config = dict(
    norm_place='pre',
    positions='rope',
    qk_norm=False,
    parallel_block=False,
    init_std_qkv=0.0511,
    learning_rate=0.0107,
    lr_mult_o=1.5,
    decay_fraction=1.0,
    max_seq_len=1024,
    dataset='wikipedia_en',
)
MLP neurons of a small language model. Each row is named by its layer, matrix (gate and up: input weights; down: output weights) and neuron, and shows model dimensions 32-127. Each number is 50 + 10 x the weight over its row's rms, rounded and kept within 0 to 99. A neuron's up and down rows have the sign that makes its largest values positive.
After each neuron's rows, "fires in" lists the words (lower case) most often at its 100 highest values on Wikipedia text that the model never trained on; "fires before" lists the tokens most often just after its 100 highest values on Wikipedia text that the model never trained on.

L3.gate621:48 55 63 37 42 60 38 61 37 43 47 60 59 55 40 47 57 68 63 37 46 49 44 63 38 50 61 39 49 73 61 61 22 47 40 47 50 40 50 52 37 37 42 52 46 49 40 50 54 21 52 49 52 51 56 44 53 43 61 49 26 56 58 60 61 37 57 62 59 52 39 38 50 60 56 42 60 47 53 53 48 60 43 48 43 54 47 56 64 51 43 48 40 49 35 73
L3.up621:49 56 49 44 67 58 42 45 36 59 55 43 50 51 48 43 44 35 51 45 47 39 53 55 45 56 45 55 56 65 50 53 45 60 39 42 66 56 36 43 51 31 30 56 39 61 57 42 38 49 42 45 31 54 57 68 61 56 66 59 48 46 44 34 47 44 55 49 66 48 46 42 33 71 53 52 32 71 62 54 52 49 50 70 58 40 66 60 61 53 57 52 42 37 47 66
L3.down621:54 63 47 53 57 59 40 51 61 54 52 41 51 77 52 59 34 49 41 38 41 41 32 54 50 52 49 48 48 54 54 32 45 48 55 64 43 47 40 42 40 51 39 34 36 52 55 43 48 49 60 43 31 47 43 45 56 46 67 54 70 56 41 30 62 47 57 45 63 59 55 41 29 54 48 60 24 51 49 51 58 52 53 65 44 46 72 59 59 61 62 58 58 48 47 31
fires in: "is", "was", "now", "long"
fires before: " a", " an", " the", " "

L3.gate855:33 33 37 40 47 45 54 65 45 36 52 55 51 36 67 54 52 29 56 49 62 53 54 47 56 68 49 51 49 61 55 75 55 45 59 33 58 45 73 75 48 54 58 34 44 52 53 55 67 61 56 44 61 58 54 45 51 44 60 53 41 46 61 44 42 48 48 60 40 37 47 52 54 67 38 42 47 61 41 44 52 49 68 55 72 65 47 43 59 51 54 49 43 68 47 52
L3.up855:51 62 44 54 53 41 54 42 60 62 65 43 70 62 50 61 53 29 28 46 32 61 43 66 52 50 46 42 49 45 51 58 52 51 55 74 51 47 40 56 65 53 46 48 46 32 49 55 58 54 42 59 38 55 47 62 39 61 26 46 49 16 52 48 53 49 52 62 61 34 42 47 58 38 53 51 31 53 37 56 43 48 25 41 38 48 52 56 40 45 53 36 74 57 64 50
L3.down855:49 59 43 37 41 68 62 57 58 43 39 43 48 80 41 48 49 45 44 37 48 29 45 46 62 47 58 33 54 50 65 69 46 59 54 57 47 40 59 37 64 53 59 57 58 50 44 60 48 66 39 44 46 53 58 45 62 64 53 44 54 55 60 52 63 63 70 68 37 51 50 50 63 64 48 54 46 51 49 58 68 59 50 62 45 54 43 55 53 46 52 50 63 57 57 47
fires in: "2021", "2024", "2020", "2022", "2023", "2026"
fires before: "1", "4", "0", "2", "3", "6"

L6.gate286:40 57 50 48 63 63 52 56 46 45 42 43 47 50 45 45 56 65 47 47 52 44 50 44 59 53 33 53 58 56 52 53 43 42 17 71 38 36 43 51 41 46 59 46 40 59 51 64 49 54 49 39 46 63 67 41 42 51 46 43 52 46 42 51 42 57 49 62 44 65 57 54 64 51 50 44 67 44 54 27 58 62 60 46 56 35 47 45 42 32 71 54 32 58 34 35
L6.up286:38 58 49 70 59 43 51 52 47 49 44 51 62 54 50 38 37 49 37 49 35 40 47 50 41 36 37 52 50 52 55 47 53 52 39 51 46 63 49 37 55 52 64 30 53 38 59 60 64 52 52 52 41 41 40 58 37 51 48 30 47 39 54 42 69 45 39 60 40 50 56 48 53 38 39 56 44 56 45 51 52 51 42 55 49 30 34 44 50 56 58 56 56 48 25 31
L6.down286:50 59 42 72 58 43 48 42 36 63 50 59 64 51 44 60 53 64 31 46 63 49 62 28 31 60 53 58 59 50 39 61 56 55 33 49 55 56 53 47 33 40 59 33 55 51 47 56 52 55 46 37 34 59 49 51 56 53 48 66 52 57 50 58 59 53 63 38 47 52 50 53 42 57 41 62 64 53 45 49 49 57 51 58 66 46 61 49 49 49 56 55 43 39 52 27
fires in: "during", "in", "of"
fires before: " the", "ing", " "

L8.gate693:43 48 52 52 58 61 56 61 45 38 49 47 45 36 32 49 44 55 61 35 59 45 51 31 46 59 38 50 58 32 63 66 63 55 56 54 53 59 55 33 55 49 55 67 50 40 17 49 55 47 47 36 52 46 53 37 46 46 48 47 48 51 33 57 56 28 48 64 40 45 61 41 58 30 58 38 50 34 38 47 51 67 55 67 45 66 47 44 38 41 58 43 42 35 51 62
L8.up693:44 62 73 55 45 67 46 48 48 44 64 59 45 61 50 65 67 44 48 55 44 38 50 43 45 47 46 57 45 45 54 68 56 66 38 35 50 36 54 60 42 46 37 50 60 41 43 49 54 59 44 57 49 34 42 66 41 62 55 49 69 65 39 63 48 62 50 44 43 50 41 54 39 40 57 38 31 38 63 61 68 41 47 44 60 50 49 47 44 42 58 65 56 38 50 35
L8.down693:51 48 50 48 55 68 42 51 39 65 43 64 49 44 61 51 45 49 53 38 52 34 44 50 59 44 78 40 49 53 25 37 28 42 55 54 47 58 57 56 30 34 51 51 49 45 59 49 44 56 61 46 55 34 55 39 42 60 36 52 59 41 48 50 55 48 56 49 53 50 46 42 47 52 39 50 39 57 35 56 47 57 44 56 33 77 63 53 45 55 63 64 43 47 81 28
fires in: "in", "october", "september", "june", "november", "to"
fires before: " "

L3.gate673:47 58 49 58 63 52 40 43 60 53 46 42 43 42 50 48 71 71 47 57 57 53 44 61 39 69 62 74 48 47 47 52 43 60 44 58 49 29 61 70 56 60 47 42 45 25 36 62 62 47 57 53 49 62 46 47 59 61 37 48 70 56 54 55 52 65 56 23 39 62 50 52 34 56 61 59 52 46 54 40 61 52 69 82 38 42 61 48 47 47 60 42 36 35 61 45
L3.up673:60 68 38 54 49 60 40 58 56 74 44 38 36 44 51 47 72 48 58 57 51 52 45 86 55 45 45 61 52 55 54 66 45 49 43 45 38 58 53 75 26 73 49 43 46 44 17 51 49 29 62 50 52 54 45 61 57 67 70 60 57 35 40 63 43 43 48 60 35 49 63 57 47 54 63 47 59 54 53 61 53 46 31 62 43 55 50 54 44 37 52 71 61 58 48 44
L3.down673:58 61 48 45 49 53 60 40 47 53 49 56 42 48 48 43 60 54 60 41 48 32 58 45 52 48 53 64 64 56 40 19 49 67 50 52 51 37 46 58 62 54 37 51 60 56 54 45 58 51 40 46 41 50 42 55 50 61 42 48 42 60 50 52 65 33 47 46 72 57 48 44 52 54 49 75 56 43 58 36 48 46 52 42 55 74 68 36 59 51 49 42 38 53 31 50
fires in: "11", "10", "12", "11th"
fires before: " |", ".", "th", ",", "5"

L7.gate865:38 56 51 46 54 62 63 74 39 40 35 59 49 33 33 40 51 59 53 54 58 59 55 48 54 50 40 46 36 48 63 61 61 34 51 38 52 49 41 59 40 42 70 53 54 44 35 66 35 53 50 46 59 33 53 51 37 59 61 39 57 56 43 33 61 50 55 39 41 62 50 59 52 47 55 43 49 62 35 58 53 48 62 25 41 55 45 41 45 51 65 44 38 61 53 48
L7.up865:71 55 35 53 62 50 51 62 50 73 48 39 46 46 29 41 39 58 47 52 46 71 55 36 48 64 64 46 56 56 49 53 49 56 40 44 61 54 44 68 45 40 68 54 49 54 43 42 65 51 54 37 46 64 53 44 58 36 56 39 45 43 53 54 61 49 56 48 38 39 47 46 57 66 47 52 44 28 32 64 40 45 58 48 43 52 60 43 53 63 54 50 48 68 62 44
L7.down865:43 49 61 42 41 46 59 47 30 46 35 61 44 29 51 41 59 39 57 58 60 50 68 57 72 51 36 45 34 31 55 49 60 61 43 30 37 41 38 50 46 40 52 46 67 42 39 46 55 55 68 60 49 43 45 39 39 60 30 57 57 45 58 57 45 68 36 52 44 44 44 68 41 58 45 49 44 41 34 28 31 51 52 65 39 59 40 29 59 47 45 49 44 48 61 26
fires in: "in"
fires before: " ", " the"

L3.gate858:49 54 50 48 42 50 62 65 50 44 51 48 55 53 57 11 49 32 50 54 54 53 54 48 43 42 59 46 50 61 51 40 51 35 52 48 56 36 37 46 49 48 42 63 40 53 55 59 37 60 72 50 42 57 44 47 52 57 63 53 34 55 52 60 48 55 56 65 54 45 56 42 48 61 41 50 45 47 56 49 70 69 53 34 53 44 49 35 47 55 52 48 33 63 58 71
L3.up858:43 57 59 68 47 66 67 43 43 50 50 52 66 52 41 47 40 37 59 47 37 52 46 34 56 61 41 56 46 67 26 61 66 62 42 44 50 51 49 46 39 44 36 56 44 55 54 55 24 49 52 50 40 60 48 51 43 32 45 32 43 62 52 55 33 42 62 58 51 62 58 55 49 42 49 76 50 77 67 50 54 50 64 35 45 52 51 46 51 60 49 60 46 56 54 54
L3.down858:43 41 48 42 56 61 41 38 40 61 66 42 51 36 62 48 57 40 48 43 68 43 37 58 62 33 56 53 65 52 42 48 59 36 68 58 55 37 54 73 47 55 34 67 54 64 64 58 48 61 51 35 47 46 46 45 53 57 34 68 52 56 61 52 45 31 42 37 58 50 47 61 48 59 65 45 46 38 51 38 49 67 37 57 39 45 53 37 51 43 63 63 53 41 67 72
fires in: "0", "at", "xavier"
fires before: " |", ")", ".", "er", "le"

L8.gate63:41 39 47 49 67 36 53 84 36 44 59 46 69 65 58 52 46 61 32 54 33 40 54 49 48 41 41 63 51 56 40 48 52 30 48 61 50 51 35 51 64 34 60 60 52 61 42 46 54 48 44 34 54 50 36 49 42 35 51 51 64 24 41 65 54 48 40 54 28 49 65 73 56 52 60 62 46 68 48 64 35 53 78 56 46 40 50 35 53 54 42 55 40 44 56 35
L8.up63:47 43 65 56 44 25 60 64 59 34 46 51 53 52 37 49 36 58 55 53 49 46 47 49 56 53 37 63 67 51 47 59 69 48 61 64 56 43 36 58 55 47 62 54 43 40 59 56 31 59 67 43 49 55 49 50 50 61 44 56 40 55 28 42 51 45 52 57 36 52 32 50 62 59 50 57 49 35 59 49 46 63 54 40 28 48 53 41 54 50 49 51 50 42 41 41
L8.down63:38 41 44 50 61 69 50 28 40 48 17 39 36 53 37 53 49 59 48 68 48 63 54 45 47 53 48 52 39 43 63 63 41 62 38 51 52 72 48 73 57 52 46 49 50 49 55 43 45 47 42 51 43 49 55 56 42 49 56 35 54 45 11 31 52 55 53 50 51 32 43 51 29 54 35 37 46 39 52 47 64 54 53 46 62 64 59 58 28 50 54 58 51 36 47 35
fires in: "of", "and", "from", "on"
fires before: " the", " his", " her"

L7.gate334:50 61 68 53 32 56 44 48 40 46 49 44 56 37 47 66 47 46 40 64 70 45 51 60 70 55 31 37 51 50 49 59 37 37 47 50 55 56 50 45 59 35 37 56 55 63 30 57 30 58 45 57 45 58 45 45 34 41 73 39 49 49 54 51 45 47 56 44 45 59 51 42 55 74 43 56 47 49 56 46 43 32 49 69 37 48 32 64 55 44 56 76 39 50 47 62
L7.up334:51 30 27 46 55 57 58 51 43 75 61 67 46 43 44 57 39 57 64 48 53 56 54 46 57 61 45 49 38 46 60 57 68 52 49 53 81 64 37 53 28 62 50 65 49 55 67 41 40 45 53 60 47 47 57 52 60 38 46 54 63 64 61 56 50 44 57 42 48 67 35 74 68 49 52 44 50 75 63 52 45 57 67 56 41 47 41 46 80 49 45 38 52 47 32 59
L7.down334:46 54 29 45 53 40 45 51 66 68 41 51 62 35 47 35 54 56 60 41 46 51 57 44 50 56 33 53 57 50 39 44 44 50 56 51 57 43 44 50 49 48 48 51 54 48 33 49 51 43 66 50 54 31 54 65 47 29 62 64 50 51 70 49 52 62 42 45 56 70 67 42 72 60 54 59 48 61 54 58 24 49 60 64 46 50 37 51 49 54 40 36 46 42 49 36
fires in: "early", "born", "late", "september", "august"
fires before: " ", " life", "a"

L9.gate390:41 67 54 49 63 41 57 65 65 33 50 39 53 51 61 58 52 40 54 37 57 53 45 48 56 63 73 62 50 44 53 56 46 58 40 52 49 47 47 39 45 51 35 44 54 43 46 37 49 53 53 65 61 61 23 55 58 70 46 55 45 72 71 44 37 42 63 42 52 53 52 49 48 32 41 63 29 58 55 66 53 50 47 61 52 42 51 44 49 45 55 42 58 73 41 42
L9.up390:61 58 45 38 59 56 55 73 57 57 33 43 52 44 51 68 41 37 57 67 47 55 54 59 56 49 56 55 67 33 51 49 46 66 28 56 61 37 48 55 47 48 58 41 41 47 62 48 48 57 48 36 55 39 44 49 38 65 65 57 63 48 45 35 46 42 52 43 58 55 64 49 56 59 62 37 43 55 45 55 60 50 63 51 49 42 63 50 64 61 71 47 35 54 53 49
L9.down390:57 37 40 36 50 46 61 50 50 64 53 64 59 46 50 57 58 45 57 54 53 55 76 53 34 60 52 50 40 46 51 58 42 52 58 47 56 51 67 51 54 70 52 55 40 55 46 59 40 53 61 62 50 56 55 40 46 65 53 37 74 45 02 58 42 48 51 54 52 30 59 53 51 52 58 59 45 28 27 32 50 40 39 76 50 70 39 38 46 57 57 42 79 49 49 48
fires in: "2022", "2021", "2024", "2020", "2011", "2025"
fires before: "1", "2", "4", "5"

L8.gate904:57 54 60 53 53 48 47 56 39 41 39 31 49 69 60 52 55 58 43 48 43 37 71 43 56 71 22 40 32 47 51 56 46 54 36 60 21 58 47 59 43 54 70 54 59 43 53 31 51 36 42 52 65 42 37 50 29 59 56 57 43 63 69 47 49 52 53 38 38 58 41 56 49 62 65 34 60 41 53 56 37 64 57 49 41 47 51 45 38 60 63 59 32 46 51 34
L8.up904:36 56 56 59 34 48 46 56 52 33 55 47 56 56 37 67 38 56 35 51 77 51 67 45 60 41 43 47 54 48 52 58 52 51 55 40 67 37 71 53 48 53 58 55 43 49 58 37 46 60 42 56 47 55 59 65 46 50 56 49 58 48 50 47 31 45 48 49 52 64 53 38 46 51 75 40 44 43 71 59 45 48 50 52 55 58 48 49 42 65 46 64 47 60 38 46
L8.down904:61 44 63 48 46 36 51 47 53 40 48 51 28 59 59 55 46 53 43 55 49 42 55 38 31 54 38 61 59 52 50 67 52 44 51 52 52 48 52 67 34 58 54 54 48 61 52 45 50 56 52 49 61 54 66 51 42 42 56 61 55 47 30 45 28 47 61 34 42 47 37 43 61 51 57 31 60 46 50 63 37 67 45 62 40 60 25 39 28 55 38 51 46 58 41 63
fires in: "august", "july", "june", "next"
fires before: " "

L3.gate629:60 42 35 52 27 48 46 38 60 61 55 37 55 67 50 51 39 62 49 59 42 45 55 55 20 49 40 38 50 50 48 47 46 51 49 43 58 63 60 62 46 62 41 46 48 53 52 59 61 48 46 52 45 32 49 46 52 46 48 46 65 53 54 56 54 71 55 58 49 35 52 55 66 35 54 62 47 41 49 64 42 50 48 52 47 46 41 50 51 39 67 64 44 47 52 33
L3.up629:38 43 48 60 49 64 45 61 55 42 42 47 57 39 41 60 62 55 41 54 50 44 60 73 38 48 33 60 39 70 53 43 55 34 72 43 42 49 52 38 40 56 36 56 62 67 44 57 53 45 53 48 49 46 57 39 37 49 57 57 43 57 69 37 52 51 42 45 46 54 51 40 60 45 54 66 59 71 55 57 52 62 41 44 37 41 51 53 67 41 46 74 47 52 65 47
L3.down629:42 42 62 56 40 28 57 37 51 43 35 46 46 61 40 52 44 50 38 55 51 50 48 44 41 39 55 39 47 38 53 48 51 54 53 53 54 57 55 41 56 57 63 51 44 48 60 64 56 42 39 36 40 52 71 43 48 52 43 49 49 56 27 57 60 45 38 49 47 36 34 42 53 31 45 51 42 42 33 53 51 54 36 64 58 35 39 60 45 42 59 61 29 64 68 54
fires in: "october", "december", "november", "oct", "september"
fires before: " ", "."

L4.gate781:58 36 49 51 48 48 50 54 53 66 63 38 53 66 47 55 43 69 60 45 45 47 39 28 45 40 55 49 60 52 60 52 62 59 52 43 61 44 60 73 52 64 52 31 63 46 60 57 43 57 58 47 60 46 62 35 67 50 51 43 41 47 58 40 49 50 55 28 63 46 54 73 53 66 43 53 50 60 49 33 41 55 65 62 37 48 60 40 53 68 55 55 63 48 38 48
L4.up781:56 47 55 56 45 54 51 41 45 72 49 27 47 56 28 36 50 63 57 39 50 57 65 51 65 57 37 31 52 34 49 45 66 39 65 53 43 40 53 48 67 41 61 47 29 52 50 42 42 40 36 42 56 47 41 46 54 50 23 64 45 35 58 55 45 44 52 55 44 23 59 54 42 58 47 63 44 60 45 47 38 51 28 35 53 57 43 37 49 53 65 47 48 49 48 34
L4.down781:71 47 59 47 38 42 44 51 38 68 32 65 38 66 48 41 56 42 61 59 45 48 48 24 56 51 45 48 52 54 39 51 66 42 41 55 46 39 49 53 57 52 48 40 47 57 34 40 54 53 51 16 53 43 58 66 49 55 60 62 49 27 65 67 37 70 35 57 65 36 69 51 50 49 54 57 29 64 52 51 53 26 39 38 57 66 39 46 51 41 40 48 54 59 52 48
fires in: "000"
fires before: "0"

L8.gate238:66 39 44 56 59 58 43 52 46 40 57 58 68 69 39 41 49 48 66 78 60 48 55 54 45 44 44 40 55 70 46 40 67 48 58 60 48 39 44 48 71 33 32 63 54 62 47 37 45 40 57 38 54 51 55 45 63 41 62 47 56 58 62 35 40 32 67 46 38 49 51 54 44 48 47 56 49 75 42 46 51 64 48 59 45 54 46 46 48 62 39 45 50 64 39 51
L8.up238:60 47 71 49 57 45 41 43 61 62 36 48 45 33 35 50 30 61 62 44 74 47 47 47 25 54 45 34 58 53 49 41 51 63 58 62 45 44 28 46 56 49 56 55 58 51 58 52 51 48 36 52 56 54 45 62 57 50 63 33 45 45 32 46 41 49 52 40 54 40 60 46 58 68 56 50 65 36 46 39 49 54 47 48 59 38 61 37 57 55 59 60 45 37 60 61
L8.down238:36 55 59 66 46 53 50 64 50 58 43 61 72 46 52 48 54 48 56 40 41 42 75 38 55 41 48 46 49 49 46 60 28 42 57 44 55 53 47 53 56 52 42 41 41 34 44 45 63 42 43 64 55 43 49 61 53 39 70 35 43 55 28 44 35 63 49 54 46 41 59 57 58 51 50 39 47 25 49 49 45 42 56 65 50 42 47 58 64 45 53 48 53 48 16 53
fires in: "career", "life", "early", "history", "background", "reception"
fires before: "==", " ==", " life", " and"

L3.gate458:62 42 42 47 64 34 56 58 48 51 53 35 47 53 44 49 48 45 55 57 50 54 61 63 31 40 47 59 45 61 59 59 43 45 57 59 50 51 59 43 19 47 59 53 52 47 42 58 48 33 55 43 46 62 50 45 43 52 44 62 54 44 48 37 62 26 48 51 43 68 48 55 56 54 59 48 54 45 61 52 30 47 67 55 57 45 59 59 58 51 54 57 44 57 37 61
L3.up458:62 40 56 40 34 49 37 62 27 52 54 45 43 40 51 45 37 33 46 62 48 51 60 57 32 43 71 52 58 50 49 43 33 42 58 74 44 41 59 47 51 47 59 50 22 65 50 59 46 58 43 54 50 54 30 44 45 36 52 57 44 49 61 38 67 43 59 43 46 49 55 51 51 61 61 54 50 50 64 45 42 56 60 59 40 35 43 55 59 60 55 42 42 67 38 71
L3.down458:39 55 61 52 41 49 44 31 45 49 44 67 45 57 42 52 48 51 54 55 38 66 60 44 37 29 31 54 52 39 51 38 34 52 47 50 55 56 47 28 40 51 46 45 52 58 40 35 52 41 49 48 42 49 51 45 48 49 49 55 71 69 22 34 51 69 65 60 59 31 51 41 43 37 53 33 32 36 46 45 43 59 42 54 44 40 44 42 73 44 55 59 52 50 63 39
fires in: "january", "july", "november", "june", "december", "march"
fires before: " "

L9.gate931:32 57 51 56 31 62 63 54 56 36 41 42 59 42 66 48 46 73 64 32 61 59 48 43 43 39 51 73 55 50 42 41 64 63 48 40 55 33 38 37 46 52 48 31 57 34 48 48 44 36 46 47 50 47 54 55 58 40 47 48 56 51 50 32 68 42 47 51 43 49 48 58 55 45 62 54 28 44 58 45 55 58 48 52 54 49 52 55 55 60 63 51 35 45 42 47
L9.up931:56 75 58 53 50 38 54 49 52 58 41 47 41 46 53 58 45 45 52 45 35 44 52 63 49 55 47 56 63 39 47 58 54 51 54 46 59 46 41 48 61 30 40 47 32 56 47 54 47 51 43 44 42 59 34 30 57 38 59 33 27 58 42 54 71 40 44 53 32 44 49 47 57 54 49 43 49 34 39 58 54 52 33 50 51 55 37 52 44 71 62 60 40 71 58 52
L9.down931:53 44 59 46 51 46 41 52 66 54 63 41 49 21 42 50 52 39 40 44 58 58 46 45 44 45 49 47 57 43 67 47 52 59 52 43 74 51 30 51 49 38 39 46 57 60 37 48 44 61 60 50 63 53 37 63 60 55 55 48 48 45 50 63 50 68 36 35 72 59 55 35 37 57 43 62 59 39 41 49 41 60 52 49 53 57 41 51 42 60 59 54 44 42 52 69
fires in: "3", "30", "31", "13", "10", "4"
fires before: ",", "0", "1", " May", " June"

L4.gate464:45 50 48 62 66 54 57 69 47 53 53 51 53 51 42 62 36 60 41 37 50 40 42 44 48 50 44 35 27 53 51 37 46 40 65 66 60 59 60 48 42 35 40 41 36 48 47 38 64 54 46 64 64 54 48 56 59 66 44 45 49 52 47 42 45 14 49 43 51 45 45 52 44 57 43 32 55 55 65 56 42 67 73 53 40 53 56 54 47 50 46 47 47 50 46 70
L4.up464:46 27 67 42 49 46 54 52 64 49 49 59 55 60 45 53 58 49 42 55 37 38 35 50 41 44 42 47 55 43 56 40 60 56 45 64 62 47 61 58 42 50 46 35 38 39 28 55 29 52 39 42 55 50 60 46 55 35 73 51 43 41 49 66 53 36 58 59 54 43 46 53 52 58 61 44 45 34 42 61 53 52 46 50 46 47 42 52 55 59 40 53 45 40 43 68
L4.down464:31 46 69 51 43 56 48 57 37 32 70 28 51 62 46 52 36 52 34 62 34 54 45 52 55 47 43 51 54 70 60 47 60 63 57 64 40 58 52 60 55 48 56 52 54 56 46 48 20 46 43 52 53 56 46 48 58 54 53 57 46 45 62 42 59 52 55 56 57 32 52 45 49 45 55 33 56 75 49 70 48 56 50 43 63 52 54 43 60 61 47 45 59 46 50 76
fires in: "career", "born", "early", "life", "personal", "history"
fires before: "==", " life", " ==", " and", " in", "\n"

L3.gate383:56 58 43 61 48 49 48 48 41 65 46 34 40 60 40 54 62 50 40 42 64 46 44 51 55 37 52 51 47 64 54 45 39 33 58 59 48 47 47 51 41 59 59 41 65 40 37 56 29 44 53 40 42 48 48 59 63 52 47 54 42 54 54 56 31 50 57 42 54 29 47 46 38 50 56 47 61 60 40 46 49 43 59 63 36 47 48 36 53 52 54 43 44 50 47 79
L3.up383:43 57 46 59 50 46 42 46 61 45 49 46 59 47 26 44 51 46 46 48 47 47 32 42 50 28 35 56 57 64 39 40 47 38 66 58 57 47 52 54 53 53 53 54 56 39 45 51 61 48 57 66 38 34 32 44 30 42 34 48 62 57 41 35 47 58 53 52 49 42 32 42 49 29 48 49 32 51 57 44 44 52 71 44 60 62 47 58 46 50 49 60 44 38 65 54
L3.down383:46 44 52 59 53 50 75 39 60 63 50 39 61 47 44 42 55 46 54 48 57 39 66 42 41 28 44 57 57 53 74 36 47 38 56 44 55 63 56 44 46 60 46 46 41 71 55 54 43 52 58 40 28 35 52 42 62 59 47 41 49 44 68 50 41 36 66 54 62 31 53 58 48 56 42 48 38 40 36 49 58 47 39 63 46 41 61 34 63 52 50 52 48 46 31 55
fires in: "0", "apps"
fires before: " |", " /", "."

L4.gate318:42 62 40 43 47 47 75 49 57 65 48 56 56 44 56 54 59 55 48 55 50 39 72 66 55 40 51 46 62 48 60 38 52 49 48 52 43 52 47 58 56 61 52 58 56 62 66 54 35 31 48 41 54 34 47 52 48 47 58 59 51 59 69 54 40 33 57 54 49 60 41 61 35 62 44 49 42 71 36 51 60 60 44 55 59 36 47 37 66 48 66 69 55 49 54 72
L4.up318:67 41 41 59 49 63 52 63 52 37 51 35 56 39 41 57 54 67 55 45 46 52 56 33 72 39 44 49 40 56 41 45 37 46 53 60 46 60 49 49 43 61 60 42 41 50 41 62 49 38 43 68 50 54 32 57 52 55 31 52 55 63 38 56 57 39 48 68 46 72 36 46 41 50 51 38 52 47 45 37 43 75 51 42 27 52 53 58 51 48 62 67 61 53 75 56
L4.down318:48 39 33 52 51 43 31 71 47 61 34 38 57 49 44 55 51 44 60 29 55 48 60 60 57 36 36 47 46 58 45 37 40 26 61 52 58 35 50 74 66 44 55 38 64 34 57 52 43 35 58 63 50 43 47 53 44 37 47 65 38 55 46 45 50 53 33 59 53 70 69 27 62 53 42 45 51 40 36 27 56 55 54 53 65 58 49 55 58 70 52 49 40 47 43 28
fires in: "0", "978", "06"
fires before: " |", "–", ")", "7", ".", "6"

L6.gate651:70 35 34 67 55 52 40 48 67 57 32 64 52 60 52 54 62 57 71 58 62 69 50 34 58 48 50 41 47 48 60 68 61 46 45 50 45 40 53 55 35 44 75 51 54 56 50 47 56 34 44 31 53 54 37 56 51 58 55 40 68 59 34 45 56 38 46 51 27 54 23 49 52 53 60 33 50 50 49 47 56 51 60 53 53 45 67 46 43 42 68 65 33 53 36 52
L6.up651:36 52 61 43 58 36 47 50 36 37 42 58 39 52 54 41 32 45 40 21 30 49 32 43 55 62 49 57 64 55 28 27 38 54 59 48 54 57 40 47 71 35 59 52 34 49 37 59 50 50 54 53 59 43 59 60 50 47 66 48 40 50 45 55 52 57 39 63 50 36 43 59 46 49 57 49 57 49 40 41 53 45 43 55 32 62 48 48 54 57 52 43 55 47 68 46
L6.down651:43 53 37 74 44 35 49 43 38 58 42 50 34 44 31 58 40 41 46 53 50 55 59 49 51 72 45 58 43 49 49 47 58 54 55 42 48 53 64 65 43 47 68 45 56 48 79 66 66 64 63 25 45 40 51 42 51 43 49 59 71 39 62 34 48 62 52 58 44 65 47 35 57 57 61 63 35 41 56 42 40 45 42 50 49 55 52 44 38 35 56 57 49 49 48 55
fires in: "by", "in", "of", "from", "during"
fires before: " ", " the", "ing"

L4.gate211:62 49 51 75 50 51 47 47 46 49 33 47 62 56 41 63 46 43 63 57 56 42 33 34 48 51 49 54 29 45 61 41 53 56 42 61 49 53 43 39 65 40 52 55 49 47 47 36 53 54 54 33 44 43 51 54 38 55 53 63 57 38 75 41 68 32 43 50 52 53 46 63 62 37 43 69 63 55 54 55 47 60 59 50 55 48 41 47 66 47 45 43 47 48 47 39
L4.up211:53 40 54 60 47 48 42 52 56 48 54 17 43 63 60 49 61 48 56 58 45 43 34 29 56 29 57 56 56 48 50 53 50 53 54 49 67 56 54 56 60 48 70 47 54 65 49 65 48 60 40 79 39 46 51 62 59 51 47 40 58 50 75 57 61 49 53 69 40 51 55 51 39 63 46 51 43 46 48 42 64 45 55 45 40 32 37 53 61 57 63 53 51 35 54 40
L4.down211:62 53 47 44 56 42 61 50 37 39 53 71 44 43 46 34 45 57 55 49 59 56 54 52 57 56 70 50 56 45 57 38 69 57 35 48 39 34 41 42 74 62 51 44 47 61 52 27 38 39 54 44 48 43 47 55 39 29 44 52 29 54 35 46 49 43 33 25 50 35 54 43 50 43 35 65 64 51 50 40 55 47 45 39 41 68 56 55 42 46 43 58 62 47 56 40
fires in: "8", "7", "9", "5", "6"
fires before: " |", ",", "–", "0", "3", "4"